{
  "head_dim": 64,
  "norm_place": "pre",
  "positions": "rope",
  "rope_theta": 10000.0,
  "init_std_down": 0.0,
  "optimizer": "muon_variant",
  "learning_rate": 0.0125,
  "beta1": 0.9,
  "lr_head": 0.00671,
  "decay_fraction": 0.586,
  "final_lr_fraction": 0.0,
  "max_seq_len": 1024
}
MLP neurons of a small language model. Each row is named by its layer, matrix (gate and up: input weights) and neuron, and shows model dimensions 48-143. Each number is 500 + 50 x the weight over its row's rms, rounded and kept within 0 to 999. Numbers have three digits each. A neuron's up and down rows have the sign that makes its largest values positive.
A block is one neuron, or neurons of one layer that tend to fire together. Before each block is what it responds to, as a language model described it from the Wikipedia text at the highest values.

Bare verb stems right after "to" or a modal, usually taking an object next, such as lift, contest, protect, detect; also verb suffixes like -es, -ing, and digits in dates.
L7.gate7:478521506563608520544494479433535509500465508473516508566515524606514451424504500509481531434550505369571511528529430519499511493551479561475577413520558482496437565491539482551499516623439435511545456477687467544498681476529559500583453549530491458579376461444463472456494560474506486547
L7.up7:458568482462484525482507450406464447441490450440612403468499515433439587474465511456515492524500423524566527407518488471451550468512487528428522470477541576493502506522398396420483439536472538551429461529624461547506529516473558520493541541513481444493421518468526435497498452480508453577
L7.gate81:534487516478592484479494563441586502521487466438457545475363502586487456494577452492438434435479446485499587469504471537470493491489446519436490586449610516419519496501446563407408598424456501541452546501543554442464495467413454479488479469528473442547463497502459479502547528520526488495
L7.up81:447407495476603529499529425473541545520404479430477565461458395549466487493573486520514469443393504517526503474566395482556515423508462468421553506548507482513631519477426593406576486512518444576483493595583420471515585491467484490480468574427462507518507544490539499415462499478557479501

Verb stems or stem fragments right after to, a modal (would, may, will), or does/did, e.g. acqui(re), encourag(e), as-sum(e), conduct.
L6.gate87:519541452459567536448461532549493520555517444444455513526467434457422467458562325536531492452517455392523435555501386532461559443460611514479589477553519461587439508497465472602511540444501530481480494599543442559572484578524539433483475510512504427511593461480481509414581540557487504501
L6.up87:587489530486510476484439565535496466543532444430357592436482481503504535576464486400472560447535465495574509534545449552456564480518463559444527456492443453499471522406449563607467510508477500521512413471523459556515494488504600470523527540576519473583527442419519522464479523566531466551
L6.gate95:483536500465539441532435504467489449485534465459483453499531464466513530501489432469541472471519390484457590456569430580454523439463488554428562451417490540509400472433551452522504535549491497536467423436525356573529540416464390528499541550502486573670543431497548578505627555476550504529
L6.up95:486498468442515471506452508543477511587432493444462504461576424522461416505507423496546575515561445419465576494488510584477611402526509463477557473403478467515519519573576507518438525503483519504468403514461477522555487436522453490509519502478525559607523490428595492499527418534515430551
L6.gate138:511468436583536497442536380537561544509566480452532469535496517425448553507472513530508535523439482465571404509524469547502609435568467566459598465591480467602529524470497505488591472606516532485497466513520445498556536509486552501440402540499451523508467578476533511549504440542454576481
L6.up138:498514491493441495507534388376523563535468497517505474517517548449457527565603497543516492423569412485571445435553527492539510474542553466422470459601492474512491566508391502564513545619530483526441525546505471480556487499503481409500578532497443618474485552447462570506452555453432464545
L6.gate145:508464457514570548514448443430477540504446522413467481481473439483492549541556449576446447459366487566636528462519408489426497463511416553410521608493543480517518495434509545511432591542497451486476516556554462584468502553448552460608497565417508525524497616515523540470475444450499512532
L6.up145:497525517468533483522597584556488567512368488469490444522439519499531546558509456465536442489503489516544538414486409523465428517509459407433557389460518450479492492499465509506443540478546512565480376581525437493537516467481465544516467497426564566577560474393550441507481495449499502535
L6.gate283:471461437478543494444472448438499550527495463456485521524411459437544517598567495608504467423499458485536382500534443590550590355467476557471499484572535422450580531418435473455513556565437420511457472474554450534568580497509503460532449513443498529539503482533511482553535498418545481582
L6.up283:485483518477506536465488646383501457541655491482545548403451518566578547627500464494565456443527564554486484527556478509571529540504531577550515505506524543455533550481487480417461490450529555528456469472534498558536470466431514444497492484456410398444551503506539435563520481498489550561
L6.gate355:482461461575617491490520493523444549421444491498420521548518491517483527510499471521561403509442443552559472439505477467562519470511428500399571503518579463461535583485361489516462489525514629470571429502433524518503451520496478510635568508524516543577501597508542508509482471546484515524
L6.up355:486425478542496484536503464509482526532569531424508500447504495480467509392459513516528560493515461486539406407447558574547552500561532614489538540505555484506499510509533530495443445548446615565583485493588519434449531591585564506570481443522517489535417491398493508460390524451396531449
L6.gate362:553562508489439386529490438551463405496511468526588476539460488502491453423509461494491435560474568553539490465501447553496576467501399533461485445469515471452505443508400508470552576458379651519379478562461463503482517584514566508522557435469585497508442475538530458441485504521494400539
L6.up362:511559485453437419465429429562468449557460460475598451518536536527466460471467482547537471516486484473490431504452440576515583472472386525445517399459518492462517484453395500487491536437425597510482420560501468500588548486556559410518533494477517493527470466538527508437567517490503392451
L6.gate455:516600511434521477568583441435449574497452445481489418456424566469483515620500472502559480440480487400510484463530472546511667478440427447456474506479541350518485542422443435540592497463514537607523476543512435580502451560418436437511554452556548539518407509485451508524480492457512504570
L6.up455:435486476520539567514518497487443474482481413435412569549397476459476511539490602545499465519406496521543525508526517514482510480507497502473442515446559478537466495509440573601471565520432502500527423530471429642535514503630497488479502515566555569551620513496546614498520537559478474518

Short values in Wikipedia infoboxes, tables and bio openings, often inside parentheses: time zones (CEST, EST), ages, final year digits, units (kg, cm), Gls.
L7.gate184:452472446519529536478466469450474530484590457511575534530571552499381507544585368415531495476573516513443440578438508550485552494526424611530411465521487546512438487476484549521410377446505645515565485458505616454490544514563377445566479447451530541530495480516497407558486456503562453466
L7.up184:496529451496471502400478495515482626557589519540532491495492540480434470533562503530564496545450426515485570593511514499505477547478519507463387505416526555471481414559541530516430363532497522493556557464561532540572487529557452440449550466469373527512527420458516526527515404539593506517
L7.gate370:473508566556527565515487367520527512438507581500504459510468525510479533350516419503477537512411566515556518489352555508509559546467454504442518525489554522575420499551500506493378494534496548482579449478518530521448471632471498471396510469437478500487530450463437508497556510373560451607
L7.up370:502450518527511532432545525580491518478509495546485521467437488586429504526553490466556461544508512401495518556470457436485524486430520526527496558527446510586473578481552429488551555467528527511530537464401421507564446506436519383504529437375517547449545496487478459458508528379588474493

Month names inside full dates, usually after on/On or a day number, as in released on January 20, On 1 April, Released: April 14.
L7.gate45:448597517524575434465528490494570458477481509538432506545453605417506485427571518509441466478446491475519482411454533483483504394468491489523473609481463480444448584589548543466451556451462520524467434644511524591473487487478446446376493553437415479453541465461517495398540540543508559537
L7.up45:497583498471573469511478443402507514496524449564501466582451558477516444446546481547495431431491474436500478476406468437484514409423493443557426564462446557449431520526546462401480561460469534558519469587461562613523497477485426400346512534499448511498526509494547433452557545594540508514
L7.gate58:577434562395584413498528468544417505522542513546522476532503518451442422506496529432512505547456555553480501432507534455532488551454546556541458503503446479539475512542546552442591463593474568487453446536513504506554595515440494579525407458563500539541586486585526531612518511529534545614
L7.up58:532476539511517545563521470441497538455535479533435518523509478523554499448545426514557487499491471529493447473442544468476434589436509528512450457464510498369524627529601512454496425526495482516448556537435543512501445533438449488558533480537440553494630505481552451595406483486546403374

Given names that begin a full personal name, as in article title lines (= Charles Tetzlaff =), after "by", or in table cells (John, Michael, Bob); weaker on commas right after "and" or "when".
L4.gate113:500443509532541535537425485448528512624516455525494500521505529492481519487519569549454505471443547547460543323482516605481592496516544468479587519563449513468343491589456513503537572435460475516468438451482480538487513513526533487449512460359408467495414485451460483458541535493510518476
L4.up113:569509524504470492479408505419500492515547458526507525520540488443493432506475578440545527492497451495449575415487498523474563437484518461535455570519411518493397368538512506483507483491559562482536512460532538510560552472494483565462482558395388538485479513548457544559602535521454552549
L4.gate280:493590610526550467522490444524497496500512491417535608533508543581549540429513621448462511372440418602489499412457493547403562477514507451495554489534446443490466503508581486539486585413491475490472569509498542561541481447502481547541498478440541491466443513592437516555578538573538498502
L4.up280:520566462545480509554455528505462465529489501546617569430534552555556554432505571518542504493492483496457478484586498466484636540439547592498537542538448429449434467488481442583443549444467431498455534495452482532472490530546461411497512563479593476493458447512458519538582518525493508541
L4.gate332:506552476503479584576432457591449518530594423555515510501536515473546548452539452563461449567488502461422539514507545519527526432474530496508431422468488560442450496480601542474544611411565514596479590619420503534443370454463431457495611460503517504589569564446486544477476456539377498464
L4.up332:467464433507509531417520502572481418532654428571560626498497459506537532591509416542472477527462531520453434548390578445441468410585513487469576463509490562488459539461541609457555561560511568509501565583491498532466430558465461516502605494442520576534522504556482422463450511576430466522
L4.gate514:546511345465522454491488491512517538593454582497482400529549482467466533558438498468395431612422468469530567537584562571488496486562527446480591515480557479450593474499531458594447511474478534565494481470506526567524514490458489538569498524463505547503485460433530463508517596429634503458
L4.up514:604378531464552551545528436441573552496486484468526464415569374474589524521509452565455424568517422512419565502484487506503489516529568415528481549426530501422525561492492512473497495497422539475497550588495554548523469586553478462435560557433533523616408495500625530463468580432531487420